config.yaml
n_layer: 9
d_model: 576
n_head: 9
n_kv_head: 9
head_dim: 64
d_mlp: 2304
vocab_size: 17371
activation: "silu"
norm: "layernorm"
norm_place: "pre"
norm_eps: 1e-05
positions: "learned"
qk_norm: false
attn_scale: 0.125
bias: "all"
tie_embeddings: true
parallel_block: false
init: "normal"
init_std_qkv: 0.0214
init_std_o: 0.0266
init_std_up: 0.0306
init_std_down: 0.0306
optimizer: "muon_variant"
lr: 0.00634
beta1: 0.95
weight_decay: 0.0
lr_head: 0.00644
grad_clip: 2.0
warmup_steps: 200
schedule: "wsd"
decay_fraction: 1.0
decay_shape: "linear"
final_lr_fraction: 0.0
batch_tokens: 65536
seq_len: 1024
doc_mask: true
train_tokens: 636300000
steps: 9710
dataset: "wikipedia_en"
MLP neurons of a small language model. Each row is named by its layer, matrix (up: input weights) and neuron, and shows model dimensions 0-191. Each number is 500 + 40 x the weight over its row's rms, rounded and kept within 0 to 999. Numbers have three digits each.
A block is one neuron, or neurons of one layer that tend to fire together. After each block is what it responds to, as a language model described it from the Wikipedia text at the highest values.

L2.up362:440495488513545527483478516580473464472492512566524530529555509491542549492534556486499487523460479491430489507560476465488498412514538456533469428481489481486458432482453470577493480503462422418515427422434539486601522546571488471510459470445520481460511560490524488518498530401505474484459514494536453504479454481483496526552529527526483464473555507525499574508485496489491456498515529564578514559509496551424560533529559549519497532504452496463566554450485559471557536548502487436507433505572519440491466498481562476522505511424501577516472503521479585498471560484507466548
Description: Comma after introductory phrase. Commas ending a sentence-initial phrase or clause before the main subject, e.g. "As of 2011,", "In fact,", "During the playoffs,".

L3.up113:474468551566523511446517542500459533581523557413488481450513498538478495574457523604542491456433481535488517455522508441541449422479473528438493555519486540474428492505460482465513468505460495493523459382524485526546485451554471517496535450475636547521562518473496475519509488496512564532473507485482525572401459611485599512505451542590517473454559549523540552479522502461522426447454496509476528460475479459514510495529547479469554565495487453582459536488472395480447542463497539563499497480517566519497511509525426505530501482545474499513454517477480444438477486447438532475
L3.up149:444523580442515487455614480463491484531467509565495454491503496499438546477545466518508496586409477514516526555524491502537571516536466489486565595507436529481560407563427499504475454504526520491576473474447388537548557523545454450503531476445478557525537536502528422474544542506527468542460539502448543555510470551528549459510472486521452559420484518515477554494419455475490467490471468626448528552604489517548524503542511513558517489488522529448473476499489535583489532558497442497508505527516441494520528492477528517527561543569411371467435549538464488470505563481484495512
L3.up1013:474485492521525449496525498465616467514437483473500438518517473526481552535441467520525450473559574484439476425497517536460506537476515444451451519547489440506532511510498432543472528554454474499477511473487449523452489501534514468543529474493530549473477504520472497570550553476425500458506462540415508514451434470518460484492547481497470471420500570566492553475540459529500484503483485561450497566552510524388511462511573493580482525468529450499532532492560516528463425532478465599525501551482490576468478545521528465452499488520494452492421525491503461499411444471489473535
L3.up1515:436464560565604510475472393516532527556539548463525474518514470521549472467504552508517491500556540510544487388512447482525490530483506454528514593572559468551503457503516492513488558473487502449542558442478509519532599547491474512512494427508506442533508467474551506434474500453453535582474503501498479508519522509423458527518543485487538437497520442476545497459536448501522396521523492527523443531507462552488514463541498568514433478489532449487531477460420540474447496491507542505436526579508524506436463507538449448496547508540457484497458521504533580582478468489478580480
L3.up1540:491514533527512478529484539408498447516584547488555480452490523534533523597512488479500483543471478525528458561537445480499558444548465559443597510513469386535530526501499455500524478427465461439479506472573472404418457473510479530516513541461434562453460496550476491478496479530469486507504539456456517521492508518506514475474440458495454522504501520475486485476490461492538462502501543574431489484511465511521534438580510484533475483518436530478519504465547539486415521478481478460491479518512573500510562567556476485468583469547491477472430487544452514485450571494475449495
L3.up1798:481572519485520518475522432573533489522507503544538488503477485498470492492541503506606424564463493499479490507502489484439426431533482497506465511561480433569517514417470499508451480504491522470511458528531471528562491475531494541560470430488546547489529478583442496470560483394476501523452535506446489446502429501488514540452508460514491515510526480565536461469520477551547511511474427572529466520462475535546560487515548487429511461450491494509502535556514526495546550482378467452400497600540494532461521593502549494507512527462498523552468514448457629475505579408534483512
L3.up1921:434526483487506510474559487549512493400476532496591531584545547503430523497527499448551496518534549490487483491547524575561485478591465452552435519499476524513519519460474393442517501522511441481460514492528473467487541483474473513525461476506551549487496449478513459535479468462548474473444521459546443547422414541441466460529491456494448466447515476548447506440484505545509445540475444553503495536472480489511493444524550514498528501494527559472500514460519502516525571540526464505482441577538522507508523514524535467519517556497524470481492558585511523474498520519542495545
L3.up2170:441539458497438501479489450541597479485522484515545501500451394519535523495536475485541514448514487454542504542492532493461478456527487446479477501517458458497483531506517508476529500465483470559459472476483476545473430564539542548575474509494573514436441494514465524447484439494508577539516521512458490544477441434512597461465460476555521464448476461511458464458507416532541470575471508477480500569506481510476579506518540508532533542499493489491465426518482546503494516509527440515458452586445483516475488542482477481515539489513463518519481504501503535481597495424491509566
Description: Clause-boundary before main subject. Commas and connectives ending an introductory phrase right before the main clause's subject, e.g. "However,", "In response,", "In November 2015,", ", but", ", so".

L4.up27:510574545525514498514492452491562545474488496516441497476500522536525473550477522503455519551565513504530468424409535530528506459443546445516465546483451465465466508517539476478504501477432487481476484479494559484452472526498482486534565543592485435431508543485501483460449474532498559603501484515590527468505495532494524457495482536573441412473473440474480546526483556455504475444495561563528529447483439476514508519430437530480499567509467525473514397475537521504484566518543522517493575554470509518490499497448452508522481451458522463472565535541626537430534540497511562484
L4.up674:420474486591396471506514443409499570534477526493535461538532486486438513494512457470437597546504456517483492530509513531451560471457492527504544511570537475445455550528532489519493471491481489507565460424495541567430498537521496545499508536439486523467552503443463498484529521399531520479483558463502469531499505512525532454556461493475503563463528501474514423486420496545504508421503464566461419466553439423485459537479466530547481552430488506461481441528488515434525544518463507462460568533441530531480415526493464415555468478483471524509489528458494552542463552545570509465
L4.up1169:504489436484562485483513490395425544446438577560497493508533508474549544484479466496481515453529525487520482568554462471453469566497575422520457512537473469444520449545515492487513457503518568525474584534488450541552507428552534459543538522471535532492502457533485502498523525554528434519442500601548487490490478526491435553525489458512426511508533402498526514450417485548540515512449520494507523508464487543545420482520482510483529459478444489471504470475549513462514542524501479475444434522400527617519535475540506544481450519476505537539537504508459552508570509487498478393
L4.up1211:510496476493418519487483555527511538462518543497451451466491468546508509441565505491485524515478457479472495560505484556513407437526524487529469557544513466447497443558528540524524523410413582469546531478462531535447528515471454533435473488494510538475513501527460476508451381512430585522525447561478478421476538451558500467482533525558468528449426521553487520478434507561494518421534506477511376495431459470485450541466432480470538539535439529419502502411533540426486567459531494553497535478519504523509496574529484501476477463492486503445465478472466452525538502497513505466
L4.up1892:576522506430494464494533565527481513408486446530492472487450537508504502623560496566493472518568469504509485501475533520480460497448502486510494494517532490520491472479450526485475477486538431486456583491485514473461505467512465599503557524512487450507483605543489439508464530499496596437535465545464524496526509579522482497501512547488400508551530518573484549457486483528577501446582483535532501445475542510558452510534443493488462464423454485416520571528462476536535472484539481537529430449453533488608541529440525507490482577539519467535499434492465494480499489487486535491
L4.up2033:469491498529491450508521503527479485467441540460488489526538498464437502509524459490479520464574517456478402527474443517435440466407552436584504521563535489475465517517504495426481500448492528554506534465555488490459470521536440552506525572527536470446474504557470480470461471514450518522511514517536505479447431510561503491466474517535407556433506496523479515476478517606538483475482448503585472502453484510573471557551460448532450488516442542470555559507520533454529520494485510527506529508542506503578480491509486475568503534467532501504493529452438489503543483500496491465
L4.up2048:476522476467485407454589469474460538554453559545505481505559493521543501494429573543508487408466481535498436483480508498463474532500557486476459502513481488483462531449519522500520573531510515507512558563440501518511581467525527492437468476539467485402505512530515464495506446465449507553542512438541553525528507510495513491465481502475535511503528503540552574446514539542426451462505467551460492479505467477542486486534537466441536492471487508474530443458468468477511502590527540495455493473453479518542510496482472546450544524519493539474535576638491598466547468507593515490
L4.up2259:392487497537495520453542515491563494528478538474502471546554496511462516447493467524465508494422502446452486535437568437508501612529522542614512531519488466507470503418513468491472532499491589477493602499475588524481474511489507460501520512556552559419478473498445486485502521532538536568517475502501487417524547524576530495476554450481443541450512523467513466506539584541484511431539480482518500483452458497510474495509529513549471484529444488505499469486541559490500508456445586499545539477473540504457514468542455529441534510531521521458470543418495484444500511520555527524
Description: Predicate complement after verb. Adjective or participle after a copula or adverb describing a subject's state, e.g. was present, remained unchanged, is ambiguous.

L4.up64:430558590557514493541479582546523441466552495537527469491455554516481516508452512469536499515496514571524582505469450487475481494501386566558533584467487454463499421462523595535424449498475482607466487545539406488458486473533452480522488455421453476521437519530470415450519572450495481472528494496583541549535500506468494477507486508529503498457489420485498457512486516432550476540479484475463506538468475521458531483466463448471496469545434461587528478507535503512465517503490494520499583441538522516532492580509488502539497498535558475457534489528510547510486560594498508461
L4.up210:526501525531634550524489577402485430424525391502511440471442459473549493485540516458505572438517503526516525502474515500484507495457508454540472509516479477508516492449526482494518508554472456536500563523500433545471592457498488440406469432470475489473522526506461499497504514428484412499483525438496459452511460531473569528491483505556535472458482543438472455513529471440498484461462593468557546445521540536439468481477535484532549569538485493548499471479482435454479482514471455514482452452484529433459475536470496461498436522474479510497494459444534605537503507511521515506
L4.up215:422521501559518422520585452549521465457535473508569469491455528458466419500540469461486531488410458513449452511457480522529435426498442511480502528594426529510434467523468481511505533526464427484489538535530511482469508476530500407450470539477486478538515469475480529463552514520469505415427488565464521495454469503499487435507401469522492516503462558511546482522545492523516496519462500500613577545499517557482526494468549578509513512543440485486524499545439466443596480545496427532512578503474510452459430498590534509549491483514482471518430411451541538445486515521525457593
L4.up684:502468488485548466525543582488432496536464506507553481516526438502518446533555527459411483430485436520572487506463477540500584549511405498513524470560508455542397577524492586546513488439467507454471457438479506497434481494491526462462533495484460458478433548510497546484514543504500536494416465433553481503513481466445450554497503539494473522464454459485512522481494562429515552490476566516489441500485542509470527511504468535459495506525527465455501481494577554478488525546485501547500539482546503528521556533540414469550462592435472559483463517547502437554416525594469481515
L4.up1465:445498497517554470521416537414534529478564432502430501494495591504497468504528536408476501524454472499464417487432500541552509536406557483478485480485502513526490519453548608503460382543525500508526494463457518466540564553497565486435466531460478522438475499510470548462466493478466564515477563440514541518533458540508490528551472538512509510488481495453504493434557459469531481494485502462531467470482512561502523515435496512576424544466526473547489495501479529504519516510485454533496508513488443470503570515496482517558524552452456579581473478608523501502491517452501533473
L4.up1572:523466552475543521432564535500498564522438522489486516503494544503538421543499504514518454460468523459451477502497452504499448420433417538504527541522448512543492476526515507507495389547533525490475547472499530532497501519496412489529495509524500416530501488413502491477394499449466535433413436509472525497451481502515455426548499465504522636442547519523540465547529442450512517546435517469550526511563524428529519425484513502485483530545481490499414506513494514486472515447511450475461509543547518530445520509500476543541497507530458500508480486405490607480475465577509485450
L4.up1718:450442509474482474524527532560541505540459463610539462515476510591468420481369539477520518502549530515467545483519404509470498458471493598525547525496467501512428479442427588486457512476505567559569465534469497487527529508535439439468466516417433501492464506434505485531537499517437468512532533486508483480535505436463537532508483539464495539490453508466461505564543519483517449529460447465517493506510533471449523493482523535521499536484530457440468453426493495488484467520474415596514515490519475467561466400519427534492487502562490550544575538463496507533484529563456506559
L4.up2030:552543490441534506502549500504541522404532481542476430476485500509545462519499520439492641520503502519415556451491428547471606490496544484486537523530495543480522506493457531509443369584521506574546531459498509542496491589468501486519436554469520485507484495509386435456478484491476538492395513481436476539486509453473447553503561453493504505475439506522536472516537523423477474456472546436477518552481480481449482491499505463584505516532523490572480485524514449537506507504475474546492483465515514494536445533491363532453444466564454484520505503446492504553505478530543528539
Description: Surname start in names. First token of a person's surname or given-name syllable right after the first name, mostly in tables and cast lists, such as Ye, Ji, Me, Ko.

L3.up112:481532408501469497524506524502484585545530469504502476472501528535481547456462510491464502459480479534492553474571473524488491479462505486543466499498469466438378547408441553407405560509588517566547486470463471465569530464478455470530433550533573583536469510495477510506561463517435484516463560495493530419493545481448488480526520506538495528461543542488502558454500469497530415559457515493485516466442497499536463432481458459482560537546407551475598396452459505508561500485472467520493565540458507528553411516481491502466428543492495448531488566492559437493497551566530409509
L3.up138:548467451478527539499458512548532556453537453453439497493519560517504536556541501495570505499500555521581502431522454449535541529532476506503483561548499464482468461484570511503546479552525454508494521450486504467548485468497460508474505478448489451551427514498518536559469547463386476538452525480563473464486584462459520554521436537610498519475415451487549513477437518526491432551375499468505485515493464515492517472501464536507475493517545487579467474461514537496527483538494459497501561499501480493501501479538521487485472550509514458538454547557511486500474566653499508455
L3.up140:511514465475501442496492516485471540520505472538510523521578468503503470450463503466484498510506483425453514510543514518486479538433524493438521578518560483509425482458472571472458509499561443509500535518519512519497551528493467503535508497545501554548552486456518481532479545541497465467454482428456449544520471487448485551434526547439472540573505606503520497517535518460536434560478484418570612478468431498438468428489533521504457481434425448545518514402556464491471493527532483542474448573480563423553495505490538480435550466534491575484504513420558489461465435489531547462
L3.up645:537548441497495514468468507525518493527534430486484538483508547544495525517505474490502517476513454529527516540515484452562532464556475487524523551580546468525417513442550492461468478441515474512493475510556527466558528474542499462474483549468541479476455543444506546520553466489436480511483559572530487526489541449441512495487550630529469534466488509472571514412489511499431457575408514487528530474502462522536537470474423402496488504552522477475482420471513506481554455595552499535428540519482542504514457509501562459484488581462530554574504461548530502499475557567512448480
L3.up772:456497527532504475526472507463469512444485452552547516566489557527477526518538474442466508469460418543529492458503458559463508467507519488464418488454502498547504505535460532443470525488433537555483500500513497458506459561428464525477488553474499497463467472482468506562442475527483483496519544468425498542489565441441541523474513537559507558451477395482466468513492524513456513634481504463422521539482523488492519579518490499452539539412484503523487529495498489491488504486527527578539529515480508465534461426466500548504498471510537472520454585458443456527507473517429509551
L3.up882:479539499529548577503604469612415532521476492497504474572432520553466507481532406493437506510516530561501486467515474455509475515534470449503497461490541513430494487477525506473434471485505470455431457509549510389485508543454481482543542484519584525528434479545472506498462526502520508506541564540514517462417557463506505493452498476492479580530464550455509501508522509498459467530465436506512499517464470527572552524479464549517426515510539571474459518507458500490544463461471515544471526516462497498485479507515464438520484520477508534586478505516521481529541529515564379499
L3.up1793:439469505471571517546465480477487476426507480542485538502436514543534508503482513534494527531478495509413521537469526590448482530515501548518475514527475537489547523465479475478483480540509485537523478500554489463478521491468515468500471524539464544471520434498481378519519444451407427491528552540509536538481485421458507506450524535528476520491459493499570407462525507516451517501457484476472471550464538447552452491467534518503518474490485503453576488486502514559444432549555415571491570501465507540525393456505480496511521483373531565498506537492552542555492474480542523484
L3.up2011:596520455516562496488524500507490561496497491480464513517418527586566535579472473499460523528474505493531466524470556477549580482525470476510521556526516487473447525534565533453505458396559472542437476482509506467562475476488549436510541486532556537544479506529526524507466448511409527482506580485505417538550507483445545419516543508474451514510500473472505583419456528538477413557474480496566500478503474547491458413396438464507468490521500477504509494413513475438532501573530547531449594471525513505466466493540559477490451497506534415539554495462561457503504564572485434485
Description: Surname start after first name. The first token of a surname right after a given name, often a word fragment, in rosters, credits, results tables, e.g. Richard Sche-, Pat Mart-, Paul Ga-.

L4.up14:460396427508493474568490488451489538467461548504484500499397486567515527462451577406507482481501457469547485433465450522543464470495413511518487466467492449502529455496597436522534462450590569493532522513439452555523490499462407502516488558446542503525441502469525472459520519569491566444502539485495530453487440505437544520481513527541576493534576439475487463528459543544495440547533516455534461485502489552533475416442567566482528573530509491508447493539535483497494485403438530539540541512493504518511527531469544521455545533527493436517437456470499531524456541501469490521
L4.up237:543476423501490431484532492524569473516471558468449516457505483582475541521494501519519539560476510524442482522486470543469483522496539478583399543509451471509457526478486517486471443453451463436499465474445536485566451417502505486504533522488480484533504490574521506499529503427564463509430533529550412456503515489486542430515482534546486504494518476500532486471471526446592488514574506446537462546527489566582431514488452558459620589505520570531489493544493391448479539527494486481523548536486541521530487467471551482490535522458432531502445515597539493506473530543529460532
L4.up625:438515517449495480474403504481532485422519519537495531478451501438537526545482501458517486496540537481509526536505537510541480403520511501457547495557459504513451566546503538541524535534519464538479543445492546460486502460531556490454509514503497556504437462466446496495457451521477499522458495492452501467473469494544553505542588439454588469510518470524532499505533513473512601464522568519495538470528516446467498399510512459522526509521505470422439480504556466458445540514480390473482434466410470409506504495492493560473508508405541475514493533465550522537512485470535485511
L4.up1186:441457534488540541507488527543468496540551554462427473492477453518557520520475510575506529529478472513466473488514526447480547488567440500513486508432533473538565535446585491452497570565494467516466477446499452440469518441509438484518546573412488469504447511529570445443534532510445507486439502545499539413489490496471532524501497398530492566536393521513412534464474545524455474489587530393525492554517477509499491458469535526550533490508510502440465507540513480566544533459473487515491511466543484525531533493483435497507566540500491531507464547497497446515472472502573509505
L4.up1273:545517484504559513473488556517505477446604471525488589462472577487487487510488532531502507482521484513538507568515488491518545540533569447474498458482468572468508492545407568516451467515491494533551541483490488496542531520554465486442501492600511509499518547478478506472456551534503476548518555479522547488466460524487522518491448474441466468530509540475494609544499469518540563545528510481493484480456466543560542501487470459445559456457456509463468577451506495505485477505453456480488492460486485510479521550508539487520463440470448513465488533482509448494464511503521492569
L4.up1665:481514492503494487539561530546512506431463555502466551589473548454489470502537545472521494502500458493486477514514490502458482452553527467500476412554457509473384435545489498438517442534478448449453513482498507542603491496450501483469499527531541551541479479525493519471451540519479432460526503517510540468511473522491526470520555492577471438479449496509486603506418479617510542491566492459600533471489468494485501511502448525463415554525439537472468534560516477574539456400478493531491477594527562474529549537435471464466544529586445557479494450543527594501503462600460512579
L4.up1983:558553580421451537534465589514485580545527605448504498551499543491486519512560485547572481425601496494490557488463492518493480521520540558463537508533493455426491418599479480543588445509492456424506510504461497472453519514482467566504546450497516403513519529519481511516465425517486509487453556558456538542439425485522605529544468515505523537456542460500444572522512562486479471527479492444499568458471447528548458499482478519485568451545479506536521425522425496473444408515506543490503431454522518494558537500463539489489581464530488459507486530448438494492520528545483483465
L4.up2180:497498509527479551519535507497439441519454511587504525525426435529483524447475481490515475602427437445519531550463483537497467534523450447490563499474515509625430475528544480514552461458494453462474502429466461387503509518513499492522486546477437523547473532559467541441498492522489471560487486572476480485507538463516570538506510551474444484557415460532496454524518594472507550530397508458559520520514520490532540520460460445508520549490444433459530488458513551549526463475503476498466478496463502544444499510426490539482524479558519440564542421538508454513435536451449472563
Description: Date days and verb particles. Digits of the day number right after a month name in dates (May 2, July 17, November 1, the comma after) and adverb particles after verbs (grew up, came down, went off).

L2.up1461:537521500453520418514513511512515499503489427537499507514496506535474485494501478493514454512451392497518552520473438533483547464529466617502499520534405553594423542482513499442466476508478502505441520534562527472496502517484473480478513483464517518545489452544428492438506471466380486470466502477538466511559554460480490583504525485515482512490439484468593477500568484441536438555506541473509460480516515582491495476461530464512513522420528460479521507429466517408449432471525480481531487479492552517499496475541502467553486459518429543572521492512486502547430454493438497514
Description: Surname word pieces. Later word pieces of personal names, mostly surnames after a first name, in credit lists, results tables and rosters, e.g. Bogdan-ov, Pam-ich, Don Webb.

L3.up109:484513499496511461488491499472488478517455447521487552539541581476471458536472418504428577512498436472541504467505479489525485527508451515553468484473479459526516469520464563434570530515452506525481472497472483527500421489522471498529468585502436552465565558443484542526499492442475548513522550519489410534488525484497496500513432481489428532485549509454530492431550453464506496475466458509482529525561474510492526425582490521459491516528504467517518510505549492466486482423536542544483534503413520499470501532505446475535495515501439560496538520500594508515492488451487481494
L3.up544:507519522528476494461595516571395588514462500455560438519555540488521495507521533553511544453535476546483482488470490609481491517483474529489476574516560471490502484520549493453535509491509497530464536445510490471453481491512572524516514550506528398470470494525422500495525558476445476545443522483550553532485431471421482494568484444519446541525486485517523528502518558446545493483430482531552542431509561477439506508451517535495506519506446540474494561531560518454508530485501513464518534455474420535524528474546515531499510485479509421498503487473514500545482532482534512508
L3.up576:539454494533523526432541551457504413493519573521451432503563498534510483555484508517585540455575505481460460543443501595538424534477458470551453548464570465558509509490508408509461524499495445529498489389509484437501477491464514441555572521458459465473435533594415467463560438487535502509426519497539562515526533486478561565484539507447471506392432493455491470528507530443523549499488465485507418533509482560447505462494482481493467461583487477403519450428551507415596529546562515573509526510437462511551517514531498532544493433437520482519531535522524469459524505493547453507
L3.up1016:477479502578542514463512500456507489495420538511526531572457548536470512493512556497459545518436457453464479493484446441505483503562461473560508534439600508462512555570415503481476453562464508488508428471526530470495496526451497528507444482435526542534455508486426523530520465472517391474474520503469506520501452485462508543517472419493406491574507485533569523463602495451495475384537570549525566533551463492488471473521502601540465521425500488519485520497558475483481502461560483478548499531504480461530502514465501453514451504509548495429495524507533515423571507496534511520
L3.up1155:505478479466492498519581540459509492482481502521497487490549527479510524501457518558462520515517552498456506525476458569568431505481468496524521573547497436545463539473493441436483396451481531497558576538486527529441464410522435540556467547542508541483473480546482478477424490488484495489521555360514466517459538501460471529482533482477506539579440534449522545496464515567493539474523453461484480567497520456557494513515545553493527517394481563498525498450497464509490581451485539491474551471512467496518424465493415475491500497458559532482486561506537469520528462511530352527
L3.up1237:459485514481573489521575537485495427607507508478507518475452538561521479455520558576531479492486439499518536490467522527513436504481492524564525466521575436518473419492402563530524526538461468457496541479449504476559515501456437461531498440512465503551468554559485406456545580480453530501521490539480512468504518490510546456475463490567545491486546499490525504461537550506460458439475515549534491480468468472471502474416523472523521460512497442496529576500549512508500579524526436530530506547468457542518552555561515437547565465457584587563465498445540458513467500427506542480
L3.up1448:517458442448528473431519498491470435442513483442508480555543554400501508587527514506514562567507484498511503550483467547497464445491518531584414568489514427539530495524500522446478507483484461480427526540514528529465524511503501553468578552447496513484487560471441414422436470500509554561528482491482504505515512473484515454431504465531499477515499514453495577463527471511505475506498562560513485550533511491497497493587486426536480426446509420559530496547543501469543575496571590517457545512477481525518490488470461483473377483467583527551507548501541439478532499470582508574
L3.up1529:524471406460502522434478514483520466517475462483551477559489481487481449527491472543517471455472500463563524496518442560451475445499513425533456536480467506464532505505562492491529540527544507500513520519468522513531579544553549528525484423491512518503444491443468470386482485557497540497459498541551532534505465503468529468524513514504500468481532506561500492491468528512492536521573505491511480477434467504368506449489410446497468537416533494517557450524599540516473505464509514469478451535441532483489495563496474541522515566519552501501495535446534473571490545447554519528
Description: Adjectives and their pieces. Adjectives and adverbs, often split into word pieces, that describe or evaluate something, such as ob-vious, weak, sens-uous, slow, new.

L2.up2060:526444522475435530495466490454582407499524449467532444556526505453458514541466454517529502456502531503465484520519486548439510519528556512514520469493462518463459536533529492532460530475465539530488566454479498581449501486514539568390496554498529567406601553530456541491614518518469497582589534515486537518447533462460493434488563469459411466499532504560477560540482516507517552476517475533432412469529462450533472512485489510533484524458463636541562480546455517444508527503523458577543540487473484498461540478555451545497457572435473476559464501506496473454442546542554495564
Description: Passive past participles. Past participles right after a form of be in passive constructions, such as was found, were created, was held, be censured.

L4.up568:459472505501522458532528477531518415464458559545513461459555460500448503495522489550528544517510488471460450491541455499475477459455481540513488490457538528515497517501487482559464488484476467521486522512517483540564455493563480464423491393541451500470516549477490451482454468491447535500492518581410533510498419563559505559573476461531455455529500509523485479551471476502520492437500442514510476511463538510542563512496507563524498511552519506545417504482488438496528546542553444431527398504508492499454463520526477481518503535476518506530447499539555481453474486483532514564
L4.up798:453516536557503560510462478453491476531473533533501518471500515501464496482525474541517496591512522487492524442542481452488561448590559518515467470523521483524490474406444487512404527530497501539428477480517402436539500428449464505464476477499561454513557522487455464451576528523454517520545514572466549521512459486450463460539467473415439451518465528504527576500525505491518500477541454548531546495526526558512543502470524472570457488469580493453415497473534516513559482566505473470479537526521473472478507530505515470504521543467486580474495482529511535548467447485548452507
L4.up1130:484550471464450531469502442515538535540442474458433509521520485597501537494476508483527489542492489472489457508561510453488565533481504466605478536478451511532503538456505510521514491573448433486442474470473502507534495479576471480498548474424503466448450520548532455479479517430524534519476463586562474468473493484474551555442490489536462499488495509454522437544535482536495535524547464494659513490455526455547585538463556474501471515442431540464504521491547515447560514505481446489469564486502539502494474493497502508561513494526479572548522488526483521577457541507520537552
L4.up1245:500503553516509482412495525447533553528505517460495454450528504477511516509500545509572476498526484495484442485551458489533466494425546528464537507515543504496578489483446477540478450529446485490558488501470467551494546540502478524496522485525480486513493516575468430413429426503448484457573519502550506503541530413488448488483532466504562413513544429578494480479525533575524495512471462513533450503604488496597562439527505484515545540498527468492453533525524477530548517575449493513546502538474594481452415541436516630481573489541568569553435465531434551503533519455453489507
L4.up1306:532443482569501462487509496551510458472506575466529512566568491546480488549513543491614538468571452503500541500547522617539531481532448487554528514555550482509573563388569479547475365507473492508496439498491413508537555499472498553547577534543541579521523466464442456487465459512521519566513492587461542447438523490572483447459428465470479520501485435531434527499501550517613415479484495510488476449497498469480524476516503506468502487491479565494461493455513517522490528542526574540542495502558484538445509497525549528575560449524458526579497482536454545486480571497476475531
L4.up1317:493553513530475535550508534425538550520525485501554474465561483483479508557488535437512495423473476492464571531509535558515478512535461456532514487519563427474498504464558516498382508530559464499508469531490497456509532534470521567488463409447493506539450456514490456491563489529467522471548576472455549502480482487463535414460506496503475566460485528468466535436496474521572542417403438530544427468512541512450521512568541514533457526536516521469508449541493477552515530509482447497434564502470478460529530502554534428555488507547542541491449449533498535530561382423407509475
L4.up1956:494552538474567520528477461456468514580504494568480474471467470568476513499503575477540474503481533450502595501487495457502564568457599538565554512488486473503559532428529455517433491514576474508425587482507586522518455469519459425531536531467443475503480461528475503610438465538576452473445506556502458483525538524495563524510478531519559587496468535523529523519481554477536483538563500482570534486505528602500456488468508570474438504471511550478537500512532487482589551534464484494553500490434490496522455526460469458458533635472490482508486439497499566494466535520497514556
L4.up2085:450495465502448497470471459512504527490485460588490432565461515496445587556518555495505499511557594493492529523542490479490483540525486486503445514483527479539591608472554472515450457447517507462509493501536500561566488464561526513477440538505488489427484434438546417447519497491458475448474518542516444565481444476498503450477474471495431471489514550489470465496476451558466455515541446495509512532495478508517519505459540578571456525448559521458499517572554517529580564547469462515463504499504543537473436530476513476519462549485453532506481509564529589554489526422534518588
Description: Introductory-phrase boundary. The comma or final token that closes an introductory adverbial phrase or clause before the main clause, such as after "Following World War I," "in the end," "at this time".